config = dict(
    n_layer=9,
    n_head=6,
    d_mlp=1024,
    vocab_size=8192,
    norm='rmsnorm',
    rope_base=10000.0,
    init='normal',
    init_std_qkv=0.0163,
    init_std_o=0.0,
    lr=0.00231,
    beta1=0.9,
    warmup_steps=200,
    schedule='wsd',
    decay_shape='sqrt',
    steps=6496,
)
MLP neurons of a small language model. Each row is named by its layer, matrix (gate and up: input weights) and neuron, and shows model dimensions 80-207. Each number is 128 + 24 x the weight over its row's rms, rounded and kept within 0 to 255. Numbers have three digits each. A neuron's up and down rows have the sign that makes its largest values positive.
After each neuron's rows, "fires on" lists the tokens most often at its 100 highest values on Wikipedia text that the model never trained on. A number after a token or word is its count.

L3.gate244:155132105105098124110183116102117140148124204126082124140123149145146120132127103170099101133129174116144102142145121171144156110098123073106146097153106129151125136140089082150146124095142128124136100069148162148157141138123141145128160139115153119106126072151145169121129159100134119160127128117114141100126130142118110127165110143151092118114153137092122083118141144118102074139144
L3.up244:151088127099144132154190116109179135119136176150150119118130136132156153114135089144130133109106119094119118128150144137128134132098095128099122100130105099158115150116113115131142127112120144148109105114082178122149147156107148099105141131137107127127106129117152111102125147129124129113123131130089151143108143139099097144156115137129092120113125137104096108132111104123126112094133
fires on: "or" 47, "y" 14, " for" 13, "var" 8, " For" 6

L3.gate960:134149157098151142125149108165115127131091101135158159141147116088124148147159133160160149144121146124125102142138145105183119116131144126108140137167139132128099132123140131112161104121136173108130153138116151186108137141101132106114141140082126144155107134117129109115098141177075143171126154138130134142161164130165102142143141102128125105132117113136113148155113101135124120156114
L3.up960:125104129110086101144071107128176110099113123082143087101128123133138142099110168108100137095099134105104091128135121157062141093109153101168150144098155106167118131158096123122115128098131094120137132100091118149101148100127066123183093160097105117143137153121121137132104157161131105146080136089126123108135110142134147101079097140105108113118131152134121104105128082159144092087100
fires on: " |" 45, ";" 23, "\n" 14, "," 7, " was" 6

L3.gate344:158147112136125116175139121123135105135188172105143149142132120091153170122118100155110074082144111104132135163137124151162122130161135132140163056141097125075095133121126122151127127094139150168158147108117161124148081078119107109111130141092140140135124121144152150118131161100158164153142102120118088123142112136130112122136067128143125104169112140105135128129167142147136109126156
L3.up344:121132153170103134155105111147125133150120134116109122146126138126138154144116099153116109118162124108152160151113164162131147123088146137118131072154134100121104145134119153124124123114130130172099133108121120143119142189167131138136148120164133155129104164150124167173135137136117154155105132168149110147094159125083132136129132103126142106175082113073110154116100147092096124140143
fires on: "." 96

L3.gate163:182145104114181134121135178098179110120127100130100153151132110108127203124160121108098089091080127125169129126143075124135135125129133165085142090151146158095146124117126100159138115125157116202134168141110140102173146130113145118154168144131102135118101125125169113148115135096110143128126130120106113117126089137122148144177100106097121131132127108095132087117133127132134119126155
L3.up163:116150104144125119148132155142155124168109136145185102103144113131096133108127118113120102101102133124179087090152116141127163116119080150128118122127140081111142140112183072130167123123119068140153128124125130137126126112154106097157149129110126152134156139139118147166143086107124104137108135129124144139106141146076124125104132127124098185132104103102177165113155148136113093115131
fires on: " Russian" 17, " in" 15, " non" 13, " Roman" 13, "in" 8, "." 8

L3.gate868:146131127147134130131138123165124163154092128125149110110189100150173120142138098082118126137181129144138113133131084112127135132140105110113146148133111103064113138058106132119106142143161155078150155123079142096129123111118155111127114117103126134096150072106157109109122137107098108121083096077180112146137121107120173130091159121157097114129115153151170136135175098167111140150123
L3.up868:110105118115124106139148095084124153115109070124119136127103131149151142128161146167116137145157133133172081096131108105138141137132149170109175115146100124129087142108103116092152146103144086103084129145119132164119174117139106172116080114097147111110122128120184123060148129092080145144118154119153151139138093123123145098126126117111146155117126167133135117123128112131138134099147
fires on: " life" 25, "9" 24, " season" 8, " reign" 4, " birth" 4, " history" 4

L3.gate345:096132138101157141121139150130108100121068109113161137102111126114176174118154143145123120136122060179145120139152128123111079114131097099112154166165129097131146158114133150133133100096156109169107175142127149136084146096132127148116129132103095129107119139103154130123144149137120211146095103131140135121149130131114132104110122119122139130151161172141143141154157097111118118143082
L3.up345:151147116136158112130121116130117122090103122096110113113144213109145138157094096114118085119139126133126125079140103107078139109123123137102139108143126166116107153086139152139127123125135111144086126159142145151105134117084126127174073139144127092161099116125118134134124110137150100096117095105073127143117114116106130098137130167111090100139116164130108129112095172119145135115121
fires on: " |" 28, "," 26, ")," 21, " –" 14, " (" 6

L4.gate931:133161129166117115116079150127104125127170095093142162118101108130180154120146126147133123078173124110119135108115094113151137130090138098102149113077161166131134111139111163136140136120127101126137164139104165146165131114140123102168132123107179158112162117149172124116086137101110122134141134132144143137134143120124154161113104131137080114142147149107151120110056135116123200107114
L4.up931:152131152133120151104109155169168143141084147127124136149137122122144144125123096129134181147157109171126151133159104137137122122121170126131155108107127167141134121117176196161148123110130128130134130134142150157175115114152100114144111136100167116149139169126109143161097136139150142179163127138144142160108105149138094148164142120115147105150098117099162149120116147134154138088161
fires on: "." 53, "\n" 12, "m" 4

L3.gate306:162124150142154101148151151116115183138130113157138133089137117147122146142139085147104107129108121124127153145117134149122141148143105117129153148111124140099137098136102131106174163126152114134093118142093169114142099122127083140113161172143140125127138121147115132130128104111148153118108069141143098130113141153126092135166109134119125109141113168091099108143158146149132155161119
L3.up306:131124122144138097131133098113150110129125084157090132132130146132149116123128169134140134132130134137131132070121119129135131154107137109114121096129139145135157131122117133119162123129106146127155135124103126110154099114112130122123101145148102175127126152178092152147131126139132103187086109104132113092103134116101167130122160098107072116157124106113134161075196147175142120077166
fires on: " on" 23, " in" 22, " for" 11, " of" 8, "." 5

L3.gate592:149167138079121081120148145139138174135087103156126150111133112108146118142130166122139139181127126122159109153160125134148106104116104118118119139119098131142094133163105115134169180100155112168116176155178128139129151110114140125105109162162116163140158144096124114162095162184126153115116116168112136147135176117129114094165136129115156127162152089161149129149147121147101136100123
L3.up592:130156097105152097142133146165170147134058117169156167134139093096151140164116174125119128132125097132118149103130121145095148083108063149127167132101140141180138134207103136194120197161146160119093112141193124128069147114117127117125160142130140128135167154144154095184138166157112147165148130100095118127117141121112164120130171141091133141138140150105098134118157111132107147108100
fires on: " |" 48, "\n" 33, ";" 7, "." 4

L3.gate417:162114138090149141148101103134116133098120136110133137171148133132138170092107111148124115132113104129155113122099109149118100113143146171127160133126114092143162119080106164150131146122159170149131118109116171111100103088071144157160074181105177113110138134153150131139138108125144189121111138144092127100150179119142127128169121095081108081142149165127154109088131139133129155142113
L3.up417:115099084136139127114084120121123112138112099154116123131137082114171156126124079112097138116121114152125091124172119186126129166138108111125105116112123095119139143129102115132140116090148110147102143111116157194099140118101151128100131171106128140096178129121119128146107103153103092167103112120144141133164128129172127117126111141156108128144141146126180124142091133131119134093138
fires on: "s" 14, " is" 12, " to" 12, "re" 12, "es" 7, "\n" 5